{"rope_fraction": 1.0, "lr_head": 0.0092, "final_lr_fraction": 0.05}
MLP neurons of a small language model. Each row is named by its layer, matrix (gate and up: input weights) and neuron, and shows model dimensions 64-191. Each number is 500 + 40 x the weight over its row's rms, rounded and kept within 0 to 999. Numbers have three digits each. A neuron's up and down rows have the sign that makes its largest values positive.
After each neuron's rows, "fires on" lists the tokens most often at its 100 highest values on Wikipedia text that the model never trained on.

L15.gate162:591509543460457459484508517556520479477476488464511555510539497534601468464484484557487491462470477539538535519507514502542543531471487449538433517484492455443503502424549525575550449530496517511508529463507402473427433462460525462524528485412465483477522521578509466471429540495503506548500497569489509410477502457553512505528517466458594456514470504415582539555545447502487496521501
L15.up162:582480483511512523472526448512430554447533462535453568485517494463521445534558488503504567467499555499447502522572565463512562476479531494480543515464546557476498456534546485481485505526523531626511433484475524516513496526545539550513543480470479496548483449481525571461521545439507511535587481510506603546529581497554563497446515533494513530562567488532509496530511483473468482469553
fires on: " of", "\n", " after", " from", " to"

L13.gate252:603478554522526455558497524490521591438509479524519530483503500484496486522462548448526490500568477460492519545477507469485555526434577542493448518513568475475475519529444502437520560517534452428428479518435507496467488443544563449519485481524516479486421483523485492439601539537442493564505428468440551501436498484517445501516506487473515495485482553468518518549443511419502553519488
L13.up252:474448478516497452526494511545470516483560564448612546436582451480551493527476506501506514489496562539475452504540564508488567536466504507558487560502447462543518464552464449552468506501506516547492513569470561516450507404464487439543460474518531480402468478517559565496487509485462485515434572533450481477468502474504513483475443564508460495514563509543638496562460540551502552472461
fires on: "5", "4", "6", " Website", "0", " per"

L10.gate201:455467460517444443611514530517514553480469527468515454494440490489515488462471448484462513502467531522530515513474519511456561499471500517575556463578537602496490499502589432481482576555450535535521488462572553465541456539444477481487509490501460527532476545429540467507582499527501484487559540497525503493464526483491458487549472534481477456585509441500488530559550542435467550493504
L10.up201:553468480470487507491474549463469516459483547514461546477471503435548532548506454432457551500499493491505488480432549536542442541536534532514508435527443469524487503520549456571493478446468535550544542449548505536454541539527550472481560460492479519463403521511520431555509561544496517473544469510612480493447503586500447474534508455557488499528423430567472473475523493566511619465477
fires on: "0", "2", "3", "1", "4", "6"

L7.gate522:565500499473461441530551543511481538466488554527477555465503506503579524479482574534557457476411548479488510540474523452507590481456479558464538488538528507461475413554530471482532483507500452491479437582491464501496433427491536458479545560429547442520476532491529493552600539473458441484538478479523560450458464441469482528466502469553488455565515503570453508517490471515446503546425
L7.up522:489455539471602533582548560559473526461499568520577608520480532472495470516447502499511484492483658437515496547458519564523529459513506521536487505514458532468503512513504466521408480423501504455559504517521485544494563562510510475497568522448493483460476466497552515491527480513523421457459544500548457504512499505487491526538469492475473420505473527463438501536527430592492507535499
fires on: ",", "3", "1", "2", "4", "5"

L15.gate477:549500458412533505517468511486472525469462489442511559559569602539463478448476508515489457513575535514430445464419512568554471594509499474473494492516544513460466511492557471498594483475466476436536488504508538502504534488566554481452436532499488584510491534438556531497516494514553474512493459515430437558511560496491532521473575493511529422535393483510499475503523516545537502468563
L15.up477:440562495435514475470442542504494437481463497441545599478528487581518472455478469549528468518525553539455465425520482492530532509443525489470462494456463549543522448476457440480460438501511459471529484505394524516474598549517491379439419478469443560481555470537533495490554467474480412509506522523485515473488532541500542486550477515498581432531514522572479425510466499532508530467530
fires on: "\n", " =", " well", " player"

L18.gate18:462471474538485475499480480596495531558511475505427471512576487456497466518430488511473515558470516542514498517563493565480502525497453446505482500531552490467589466551549531542437461569473480504496453533532501512468491472503466489497454466551464484481421533525459474401465527476618467492498520521494510504417485527525528516442491493595534502512478537482487493557493560458544439499461
L18.up18:502516501461540525548531465536547494583523475482535473488516473542503477468531521498503432485476480526425515479457555522497496518527537419538502573443539553542583469482490499528516466488594554453483445533548485538530503513478470469459539506461467482521484430476574531503488554540560407466466458522395425435432475513467501502440503555479487502484478542519498474472419488523441458478501
fires on: " more", " most", " some", " More", " less", " Sa"

L19.gate439:466478466557540437505459514524505494475488516597440599500510473405518435411547427486476478517490510490477475469489491427457545547541489488484511469474448480514479434540452484508484472490471487523515461509513550579544514462536535531559531531556467525532479500544566490472530510503510496522516457608475494544550494473526559528436502460528522480521471579497581480443551449548523539481478
L19.up439:482482462510550480474558455509480504550521504523456463442447511488576452465463528494466413470483524514520424486544556561510522527498515434533477472498487520535498516571443487566481443511474534454460582526488484515528519484510501461428508449424548561513472470522505541556537487456552456482459490459532494496463562462478452512510475487481542460476458520462535468482495495440544491439544
fires on: " ", "-", " \""

L17.gate368:400494512490519508514530451479524545502505465452485480470522560449489477469481477495499480564470554497487453558549486483478420469537543538503524497463506444514488500538526482440489493437505459445467520563531518485428492470493494560461478485450546533503467507506532602434457528540478503443461424504566521479501448490544522428506451570435574484538491548534506484561490528448478518536451
L17.up368:480554566572502495458572612436476491471515498462527508530528612430545505508472560543433521490503503540513451534447557434499458475497467436544515397440476533499515489504517458475526500535516454507523486425562562501496475480460442494492469503499457495450457496496496492466467433509497533421516476467460560442554492519524474453452501498468434536516491511461472542476528540439510456506526
fires on: "\n"

L22.gate178:606507555582540615519501605531541475443538454523463528478518450533493471530512449485586506566458491494464501522529470495429528532529473481498513539414468502458504493463487530470530496449449519522552503532560539488493552466523477475556472523512533551537549426530504511470476484547440493484513489557456504527560437516533477499519483518517495500570501496576547548458553505513566460500517
L22.up178:526449483505494590504433474527441559498493513576493508515469509549519471474508464442509467512533510525472526502494513522563545549430527537592559460407537482482526477496490510516559483539460482467502521448490580491501466551520474552479456514433527437447513485519524497530532447490510493549494531533536424490500564439523443449437511514411460499471527470448496545518518497482507563518563
fires on: "1", "2", " (", " Car", "-", "3"

L14.gate108:542600484553501476504444495490457560467521462496445523462476518549549475464540512445547410581430491523562517472592524435514605505509500496549459444529463471487488478535499471520589490533468461544460467506435522489457548536522495493504507499496556576459482459541520491523538574493451473598496528553553475552543488484423437496542443477450537481542488547545484449475480453514461440494529
L14.up108:474530497488446544480548485540504577479524436507452536503475505483498515463530503489493489534527485462501503520408573499549517442513498555506478506532492494462525414495421468591626479493581512488505445502508511519535514552479484510478535479545492420458431421479378525549507575519526550446557457477510486503469502491492517501509436510464495518477540497472453454471471476525499521529554
fires on: ","

L3.gate501:430546556484479468475468449513529535498514461488545544501472479472488485532511548498495501503555495518537516514512502488588469490541514501543530515478560484485543569553573551511490430476513541506455539535618511507552548497444459525481498533486539421439409455486442456488538525563503491525515568488467522497556461497532568530519555506467514586510430500529527486508531444526537495473490
L3.up501:501426526481577514475470455482527475508490459522473504454519539530457512506547506517432499494481455437425469536432471556465462478518416506543555492532452454483608518459517464545456450400579503457483470456507580515472558461468527493550486528484524435486458510472464544540482506513453452513517542454473530518489483486553515471431554531539467531453458491427471506526451476560453530521470
fires on: ":", ";"

L10.gate364:469490494516510493464530523459481483502409471505466515569509521476440414485478478519524569505468500562484502452443436448437497452484433508465476491505511497485484457514517443468475507492466522463507589472576561547501563454521532510578470584531537483477480466489457471463497488535496505529503425481453578505432465484533474448541484417432582488578550483464521441576532473483455518513553
L10.up364:506490477511483475529496364539488430479452489570512473512525435407514513536411503426481568494488529530522538434454428483576497529545569482524504548489495498508548497441542554449527455534548519491535483458466471522544450431509515472511492449509515503478526512541467521485468497485575485588501620503505447552464493403584515536547544455503514493522528506477523497455521409458468465481562
fires on: " of", " all", " Abdul", " both"

L18.gate223:539501478487446518484496497546552460502528483476500526545556458454527473407504521424429489549513521501519521566499417504494511456564512488498487554490444473533502542528512504510471409489452518537464524463532489534432476515517494455580457504454455503496415470483528521530545516431582493425437514510484517589469479526522522527510508522472477544565387456432450546489580464603518485533523
L18.up223:582481473504525548540475496520416506529476450519514458490524520531561508573472454491496533462556461536481527548518459497491490573408570522522504536480541414495528552466528402548515440500547493558560477523514530538451542433487436446534418512445581490551484495459482465448467535581523475506532476545494450519499468528516541492476490489556427483505513426470498562508536498548504521475419
fires on: " I", "I", "á", "í"

L3.gate110:537499563444470514531475536476542529472483467478467455479523517501479442608480549527475527545487474530503477446472551541525518430508470510495429450516476492436549476563456472480501510527438507470499527584497539661476484552540456547495472458510492457504498433558494610511493529497510522455527478491494559509546463488463495493575478459441481526630493510544427526542509439479508516407535
L3.up110:528513563489461470534534496393478460574519536529456497557541453524515486427465493490508554469449567452436500442498532542442537459495456540492512491475470437489454566494526470580432467563490499509452538533518530465487498536466462558445439482531519466412450501561512590507516425440476479446575463509538474487489477538471504455512575502497524570497465448532472528512457539560507500546548
fires on: "an", "ar", "ad", "or", "the", "led"

L12.gate525:493521476522502469457463499529506520499528453423451572462535517400529449511519440478523426547513513514519446452534558508491479457462469584452493531488477490584437542505499550509437507515525479408487508560503446478468523522494512479528442560468522487553460517497503540548436508501552549499503431440595540510518506489474531451544444569492531506551410532508454488471452520534473471499487
L12.up525:463508551506496536429486546467500520496499442503441492423441570449537564581527494481494502488557411452449453497496513545476513542505500462544470493455492536504508575513473525479586447492537449447397502548569521551469575522468501528504448498524505516451577458501499504505569454487506442458498500471479527472425396533481434512422484473531568511539457494510458471524459497536533488582559
fires on: " |", "\n", " (", " "

L3.gate138:504508464534425514466477545514538464486520525532509544508474488508399494486488491498540443532465503524491451481558457576559511542462533560375507497417490579522468517549502496504484457492550571505525500492459465569511534512518538508526469559553447535477556518507513449539480543483481539434508531511478534494439483485517544457491525541497442499541522563481499472473512547575519531533509
L3.up138:476548471521544511513480424545443482449536561513428513519529561524449545465480504530493457487558548453488437438495480491509505581443585510475523519542506533495587526488556533504485533473481495487542565503462502449558495540473428551491533509534540528459529502468456524458516562490474483575475499488496513569443424466503489509504455524531470502513540469528470491463500456501556498508479
fires on: " imp", "im", "am", " returned", "anger", "w"

L22.gate376:522537510507459508465471554507563501512510508448496486533506453492495558414463522486488482546442503489460536482556468516571395404520508441520489524463518528523511630474512477478449453618464518526520527528482518482478469488553442408489521596516483465503530516506480548542506504587480421482501526485459524501560511493521487530535460473480552509381480473400492538422504495466473570482526
L22.up376:526516546479508525431493560505520548468495491416454542466466566549480498491443441455470528570490502480505491462485502498497487446479526423474522493468479498540563524496467543478508499474448506475462511492489552539506479431527550495435507509531508522494461460546450544471510512511509489436447512534533461425442493450489500507565470469596489562446516510435460449493508423510476455505483
fires on: ".", ",", ":", "3"

L18.gate554:507437485533491533476474489532558549570514508509504465488470481513521453487468551473481517440526433513517507498479507527415568434464502447508495522479557526439436594474484477477499494446543487536525506533521565532481485522484496467472508455536510519552461475426492530497590537419492457538458516461514431539429461490398487455493479561485505453477526577444510458488542490469549482539441
L18.up554:490509560443515549452500489556464480554471535511489454510458555541439466478535444481563497485521552547526463475423539467523493502533533544547431514502484543461470488518451555534472518505540518505508455528498533487500533525446478563498523594526441562505489421560454607548495486487523395476528540456585474464448550561421484595519492496518540496509506476517447499490509466560494528476471
fires on: "\n"

L15.gate170:539531456478478503431510524560402548514508578507385461509526571534469488520532394547442490520476528516478534496526531459497542495576518498496524490444514450448541506466525464568424472557526526450468469484468538489556574466453477555501549496542474561493479466526502514524509472497420536474489483496568513623599486490552477491545554471442484492501434557462506456531468487499548436511515
L15.up170:435502493527497527482474454555513485523491498520542504476532503473513476462542465460520529488457476505483572426524437555514515489588423458418459569511505527534524464508511433487524470484467495533534491473459456494479500533488526449496529427409467511428485463554495560487499549524445531478480595461476488502474503589510503495541448474441579520432515576482503539524560588495583506479481
fires on: " the", " its", " his", " of", "s", "whose"

L3.gate386:552534470542405479495532560454502493484578500470541438447471485463429463515467505470499484485521558511509500472539510476505517452458492485516468528512453468551554484531481514488572512552581423486514469481509510522483466504482550454525631592525486499400473449500517567538410462454501500513463384492496422476483523529463448494485481416556481527533496494493490503558487505465501531397483
L3.up386:576508469465443518481451441477492519438491527450493542486522512498483584601453506513572510518510489495456465523483531555529443454531521517481545518488542557550505501526499490457461481445510508509508541483400461509426532529561477477536476497497436460465456561457530524469524470477552424478537486511493545571490529419530513509507476487507519477484514493516488499589543523501599567423473
fires on: "u", "ul", "es", "ure", "ue"

L10.gate466:586520514501514490486549515491450456478488502498426537418491504509479524532494479502523492426445520460496560540462488515476496520470411507504489490529463480515526557412497513439534514487539586576465458524529473588385466506452557525566477488521476465444538501554474554460491489547478485541485572417516529490538494543498532510521471491561479518501545480500457489543383531476435524455527
L10.up466:502492537513499561514512484481485524459500445481492487508490398483523488519525512503490517453519554513506512581451460576524449496474524503457440484553485506521521508454477483529459472486485504502489571538555541502469514509526465522484551515532453475492557487498549467458501514504502447467459483508477498545568511444506542443465520571549437543553461496496539546535462588582460522428545
fires on: "-", "in", "s", "si", "o"

L16.gate478:457529579455466552445457465501519507544519495428523438425452511466506525454507473475544509478502439557487357621461548510544504497500497480477506563538535525472499496499475481492469540539478485475486541535506508498395511484506570434482540555497367511521496500481523488514437553529494425493469514481455490470479474483522476493550452476546505504428489463460410529457472526508501493521521
L16.up478:471552571438516516532443476453501459507503464498492493498484511434482497480463480482555516477556495487593442471446441561422465473450452442415500493554544494519509476433459535486519507578546510497513531481524475509531440515475550465482502454560526440466502497505520522431531544493479466540516496482513441434478501587527467469541531508557574490581514514447443503523503431507482473493464
fires on: ".", "ü", "ö"

L20.gate446:514467444434538464490452491479619408524591514480493490596548486437501425554482526530508521533571444501515451505445467393547498544480557517526529541520557483475543451476525513477501507443473446504457580524506450540473446457498541488471547484483456507518499475527520468509497539543542525460416488528573460438537484464444487481550523547486476505474470491506571552546502525474523592445500
L20.up446:515412521400469511394504538475558514441459456550470527538508453471459466488487468578596544555512443541519502517490452494473508504517543504540553429523489506502534578455500468467507544488532489558490486497539513481476550423506571497535484466557480540519496549541456491548486484452541448482445494542473489454506539497603547466553506472473464513534521506508574555481465496437466511509551
fires on: " ", "1", "N", "0", "-", "M"

L2.gate508:515453481576481495493517506488533546490520499484505524585489562525497460503522488528519550429470514513517497517417521486503467514480462525464426501517400471533628504508529433470473507471586438559498514513479542477487467537493513461411435501411563569495470537451516456516515476482540455529492481471536488534490499493463516484567485491432521426476502513481487492550528463545456484498478
L2.up508:440462495557504498425554497489416496499490501534479575582494441440446490509526489574474437497534479502478456579508543507485509524500499551504415560490507483521565510520508541496502520522568450511524465427490528476548510494545546519462473446474505529554518524570520541482501475421582481494454466354508497447477470478498514527533494497451515433478496482420445502502522525562482464535547
fires on: "t", "fil", "ay", "lit", "p", "ell"

L14.gate227:517511507507460527476524615515442523509486514461475542455528476419495523521523458505492494472525505509572530508487463507544489506472477533515466492432472429494493624514449492481472567486539500554545568531512500549463507482496495500536495451557519465480535480554468491541491469470478470532416488424530502546484575579458489432522476442491490483487477546461456401444452437421469503446477
L14.up227:431480568442498478502440482536463568505499509428463472475456491468458596494463503483507453518474540530544493500543465495545527523468437419467576485542465528541553536475501445461467453417458530577513527506527454511458511504470486555460503570433456507487573458453519422469551512470525519514532444436452436547484515515405509489520540518454530543527530502528490477456502480446481542575452
fires on: "-", "s", "th", "rag", "g"

L4.gate525:486500580453481477474486571459512643520400542527468540474439498519444432465523498505462501470519434513545432519471463460478507416477504495539502572491566502514515502453519517440540449483545492490543416513464562465492490478520513502501529522509508484466534542525475471500428530403495482540448524492517517498501499498488465482535542423525504553518512494543469518495484512546609467427452
L4.up525:464471554456515462471469535507546536569424508509486516478446489480459483489555477512484441472479467420520445537508477381463527475495551507544472519473557507515520550485504546440480440443554463510535498489532490512454451476542512494516517504509531491452483583479533540590504548378480519527460579512595497475485471510501437484547545413469503532482498455528528563568555470503538510483504
fires on: "\n"

L2.gate78:448507535548484505576513518508438496456520433486502483475526484515446562443422496505476539555632485496428519501529457527532517520499519439517539502608476541506482506479542505450496475490484524497506542488515468508529418487503474543467532454423420514553493482473499490492480477461455468481531484516500546546577553503526599517569489486543531541480462575528536517458481502544468517547493
L2.up78:425492552440446518558515511483532496433515570461530437496453560546486423515501585551536492504505473551499479513520481424491567488549426470484445560532494465491491407512456549502487556479544472500452499483436445476555443513544513540467518524495443522530479513491512463513512477461531489503523515466555499518502453564449555473606433524531484516535444551566568537504506499512539526507470
fires on: "H", "k", "n", "x"

L14.gate149:529532550520514530415432570546541492522481489385524544587537462557477505481484526498472469491538564543435484524470503535455511481498536467484537471542559483495411485520441415499595509559504533494439543461503494457447496505513486557458498536465464455539501487530524491489490501488474458571480519446549545496490492510488539517562415439496512471535525479542465490484467521541423542524504
L14.up149:519549483450532521498463532502468465500561507494546475495483593446475491458485500507534514493595524543539482454461551569445454404456477508520535585493487343562471539481507462471493493523511509472531476470520542438551490528512503511483555580489499478506353516537539469485552523470510523492509505545461468539511455488505469498596491444498483452503469535532429481466456542501528448530512
fires on: "."

L14.gate111:482484491549514552454461542516489520426586457486527435481482460512483443524449536482532485591449535551487522529512467456525542546475544433548496470503528531456534476486461474601475460545519469558508517477499546531547549491431459507516534477497507532523422482495458530456482507550419503540517476546548452498505519539513480497557593512503510367521394479553499485498499525484548501490515
L14.up111:516496560498436506493461495541505530467463431462532486493481535487423479581484491501502557511476510420550452456518455557475523456571500495549447513476478452503506484453512477563489518514527508536524523474614527481465488515545473551492467577540419424451536503512485548486438551533513490494502495503501498441504501558401492554490411485454512507522467592513496576520543523521510512495472
fires on: "s", " parties", " books", " members", " the", " There"

L16.gate419:451447590464545453503487516479497608546490523494519580544546472495562529481507504414541517501556567517526448500499464501521468541517486453564419539510522459496503613487524480440429547487513505474550489500567483503495431454518533451539488565478477480520566495566533503501507454519514521454404500478528551565522484524526466393531536560451439479421448504499534494513527485529511500468503
L16.up419:495551521520458481521512612516429502523525563470504489389495475441495556537516468517514595556495510435480598508426494528498430538456504476454513472466516497438379514565484515532532507515511519550548469483458460559560479555490479454454469577542485523498533536498420485480515493530466513506516529516507526486499516497519533574467495526511546517491580531550467505539476478517473505491475
fires on: "1", "2", " "

L11.gate301:492428480528474413489440525543464556455529481488415542504446404453515550518582526518478451566528491528502545494467566452492471502491443522528537451513530459525454529466440486498583469578490455485536431466566450502535509480522447434526483457470499438525483519480507522551500499544453478484478482560480460484483440528503455503546536550463587501504415517517499448483502520508509503542480
L11.up301:491479508465546548509539453516551523464591484500449490435511522538424527559511481553491633569596541569468487454475567516487531524507572530477447483415541506427489523516529502443505552514511499570507491475483470548490501528497494479467421485474499467459582453460435482519462530488553549515494545450569425556447495536502512451474522518425518494480483489548500518450604532392566498465520
fires on: " ", ")", " |", "0", " Or", " Gu"

L3.gate88:570510481496538520446579539470478478513524459476515481489531557480539478486468499550494475497461551501514534469518498398529541567511560467560451439526533525495524501447508481567520452516515473534550512491483500468459519487502586440492558566463453421451506494513457394497499509512534430447440450564451497555459507540550477564476469516547367543496463522496458476465428508475480482489486
L3.up88:519448496498556532470512461514463471535438565536523453486516522468506507507510449534467497454501453489508554568544467445565518474449595531573468524510454501595533565446460474457527420541498515548513532525540495517531484496513467494507432505512515492449421388459459426468543517517553555564515428538496548497439603458526465526483446459526540475520489462506507484463561477574523471539456
fires on: " I", "I"

L14.gate395:514531519499510530494472524433520461506493480484504577463563487450577504417496521538502480500530530447522460539521507572465497535505488454457537550504494486428491554503495496478494491539554466465555518443564557449515408549568432476443494482489495436485456443470538442499500553427520533491450456606480498473518489557520512520540458475518597445511474460389524494492509558431490562523483
L14.up395:512509578466527515489417488426497468506503498443580503457484520478445493451467551486504498530572461532538513454506477562504490488527430495443533507452527496545529449539415439443524508479489491458535474485456516481574558529520548484449434535451482504540520543576464511522416564466513529539461505479529406486518491541520546516601468509536474526491531441420439549500505531464498511460449
fires on: ".", "-"

L3.gate319:484566479512483526465439480537521479414496470426464519561475469543575551538519529451475459487474486458506562466517537549439482481393436525542523530512521467530479535451488489443516547478501477446506509516521526519503509480484441501507509491487542563507543546444453502443471492493403431521558461495520456534473483514507440466503468554587523525464492548477484583457548533499575469444532
L3.up319:556554469521434525525529538463519512484533478452482537466483511602513532553498514468509494510507524480502505530535489519497522471498519519494580485547521495481478545453484512497573520452546452403490549453509533526507520525586501452474499468473499489401507585379525485454539524515503499540507535541551454475518473483520486477509515488567503520499433522446492497482475470529589444496529
fires on: " her", " She", " married", " His", " his", "Personal"

L13.gate148:491530478517518484500521478450567475519377527478504497475519451452535467450505497473537531482571558553507486488482450500424518488471512530551572503538536572537561502545575536556480450545454471511424493476481562580450399466471554540507484458511521475506566497457511501455485522486515488567446534568437576505484516506526489486448523481496480498492460553469556513457498498489551458464461
L13.up148:525478432449483402489553486507549484512497456470477507442505479454559454506502566456539518478645593496555483502507514575520514431461552470468532512441478566454495434522438444507445540486614425514464517443470496544468409497470497508482548509537516453500494529482477516519501510535472463537468483512496512521556489557550503510471424458492461514473528501495476537550453533468504521531536
fires on: " of", " on", " to", " about", " for"

L17.gate429:509472466456579534482495505529494546509507591554437558520575464456542536450580455499523527504535482512483436547451508459495497446536586486506515490492479557484462576534476524532517521541395503526499544516569478511504528517580486487514530504488571487520477480477479484442509453523524415437451466516523486534577469542558464559489521495499492454439493478532528445472559526464440596480498
L17.up429:488464497545540505472541443506473553533522551552436505446494504476514516507584436481461531527492476502471489533457546533552486489506543464585448491516581499528493454515521531512529427536526509490552475473505547500551463539548465572532455515530521496473498492438405563516488434571509498535508471389524523542522558518425470402414533569473488435441446548475533428441526443458513548506567
fires on: " |", " –", "-"

L23.gate536:428389556478472456495526503514427518471497513549527544495461586467535508589560589527549551514476494528515413418516505528454551521486532518490420505488475550467488496505513534471528523533543503498459484478529431479499489436558539541466507467458463546463501537537497468481506445446539492527493483496545528528461489461520468584467440486550468421489493547540531539455445528464488515468448
L23.up536:499546494498482489473568479523427518508499472556447523449478478485522577496488476506530498578475500481481489525481474510486549548498518528482521510546438522453455500494455511440475496489516570505482488484496514567549468601498495503527470505481540583469526515501456526573534553555434523547478525475590460587550433419513485495534555507534491488535480538539507477587495559521468533457478
fires on: "2", " Mo", "1", "0", ","

L2.gate444:503470566535459450471462482500495496563497512487486469496547448437538504537600488456470533497554485431511521436546423468489461478519536516478550509525535468515492458471458493400528499463533514529480504454434432511524475522508427490494451496456537601487472534480460518464522446488429422516503501477433503510476496534451486526499499476483480520459434594519495507439440434466499456527492
L2.up444:508527504520493461588480498431532534473550490455459486482477499565439439500450539534573472532476508499524465533500512483511558461507421516479437509575475532397449467505519505498531511489554461437472466496526531505460526461514535519537567480464466509400557556504514501528490436488483441435452460522507527502496501527521519570539466501523559486460476502528571470465420416402413546518547
fires on: "n", "k", "s"

L20.gate447:481460555437507540494539433484488556459548528498476566515414509497466559475497576484516579510512525512573503496492479515612495466457430482493430499474493496520511502556568461519518415515513468500593556570504479504486533590534562451510521391485468526516448529519463501523472526572525513520480461519490517487501530435475472503537387535557424468499456551506508489463464580505527525435436
L20.up447:440478465449440510523546543442472441527462499534469549562540481516541507463570519455514497516536475477512479535483524443487423556428512572547511425496441440480536460510437503508462500490454499476562487496512488539451536591514539554456479496519503471454545448487469557587541429481492528470474497530569528481524494537540455417566478494486493482528524493559485515511503479438390468499453
fires on: "d", "0", "1", "D", " Nominated", "–"

L3.gate571:512456474474473502509462520520568528498460493456532545460568559482497438484488479455516505478519508538537399522500501489591473464509522456548538463499533406459580565551408403481511380457546465500578542545456498508496495479547484514502458540523496511463515544446563528427510536477429511509472492477531451457513469480488531520531542499544550447510512512508486479525553461546469525528428
L3.up571:447485500445453531468469505566494530446418500528468488517470536499417470479463455511516539462587451532504434470438507431495506540467498544571485484578521455478532521562465516466446455473508483474537504517460496495482487516485466530472467498445500493499521496459444460486510495421443445482447456439515523467490443472467460489538412492533527453504506409552544490517488434561528545501507
fires on: "\n", "---|---|---|---|"

L3.gate106:392547539475461501484480481488478580504509498533518433454511504490487557416478457486485473596514512513535546444534491531505494485443514534508525535474488494517508465504582510517483520554532464426517469521531501514553527479544486490471557475457540416454518481493528531485507458575488458411488543568519465449488470535458550526506501449473482441455433534438536388486488480640497518496454
L3.up106:462496517447534520450506491475519549505470486502474442486482513521488516494551516510502469572526513491404470477520521506440481397542452438493495490512542485504488582521554456503444534461477524483479503491602532546495526407449497518493493551458500527473459568527542426538549526471497513495482439513425440520457459502500591482395470465470489481526448546453563473471554442509422503472489
fires on: ":"

L10.gate437:521467470581476488519483475420462504551565513520532533503532448538488494501460448483524562446483551447488537531530435434521522446554445488501478457447491455516515473456527461505465553548454474528441537483542491502528523399419532586490488505527546487504516469515411545450562554555486504520505544476449501517476486539523484478601495548589522508456507557419455507472529523514456495463522
L10.up437:484547453451482493520478454542476474538519523551508531519507489480512483482553434489491442460527486490559447516464535513528544518480557534460533522501572474437611503518451521485555503418490422530470577384443520482449457491496487527518507513529512624464530513541431513549517508495588516409416537473460511527497473469468507511471422471479467562409531442484462439523489491435464450511568
fires on: "s", "st", " so", "ed", "li", " from"

L3.gate298:493539483486488450537545464468451537515457448456545617511432549450456477482493525575546463601415582497543559480481457493603504492495484494517429469539521506523497530515476507495547452525528561500504495539536463508452450464532508468471505467550507488551458506484447475468467441455589533520500480481534492487487503420498481452448539526610450469464563488533455489468506537458535460484457
L3.up298:512519456485521462536440517542467519546497479544456532539462511547472458528471496475523507531501497429514548512398516473426478531504455446568497577493452505580492521453514458431485473514453500510489460497465501497554501467461508510496464478522475536503449542438448499594502494477516494508466519460501523546378504454475485503439599481431495485451509513515451502516486521540540500466555
fires on: "\n", "un", "tri", "long", "Note", "all"

L10.gate277:447439444522503515470475447474562508443438548485431495475547433477462434474519514492480519532554468570529470487518416510494459511452581474435514485470543448453488490516610470478506524426501502512539532477439522583455489546473536448470501440489518509488434529506509522452454605523474476550455449459472532482514524449498521529582496491500501549520536534484515578532491475463507450503533
L10.up277:524506502502493558480476481549575468454520476595499478499470491410576505479485617548473539555507529454460463532473459461489480441487631519525499473492581520462561483514526516482421533458477504517454558532517546551458421471499542499494483480489478494548487546501528525555525502464511495542496564495528583549477509487479448501510480404540493501547505517493522523533522508412457503494504
fires on: "-", " of", " for"

L4.gate379:511488498498522461499532495493501524528480497503437529467514512515462452505564537460483527515465531587468517506444512538544477392571485500448544381512514497497496550494501575576559480481488519488518471468513543479509562541473534463500454451532526422512484534517508459468472460538491501513562521529475503471456559501504491481514494441544501521509475576502525561428527493461507491439560
L4.up379:532476581411499480504510456554543540537508423546495514428472467479546462506512501500450504532513465484461520516507438453543491525514522531457439492475509402508538531438538497522517513376432512476434568447507514526475488505500464529483530473533473481529480500445539515473522433519504516540558536481491605583475481466447476486532480446528496531487560505451468426502506498459496541503451
fires on: " among", "with", " had", " contains", " of", "Despite"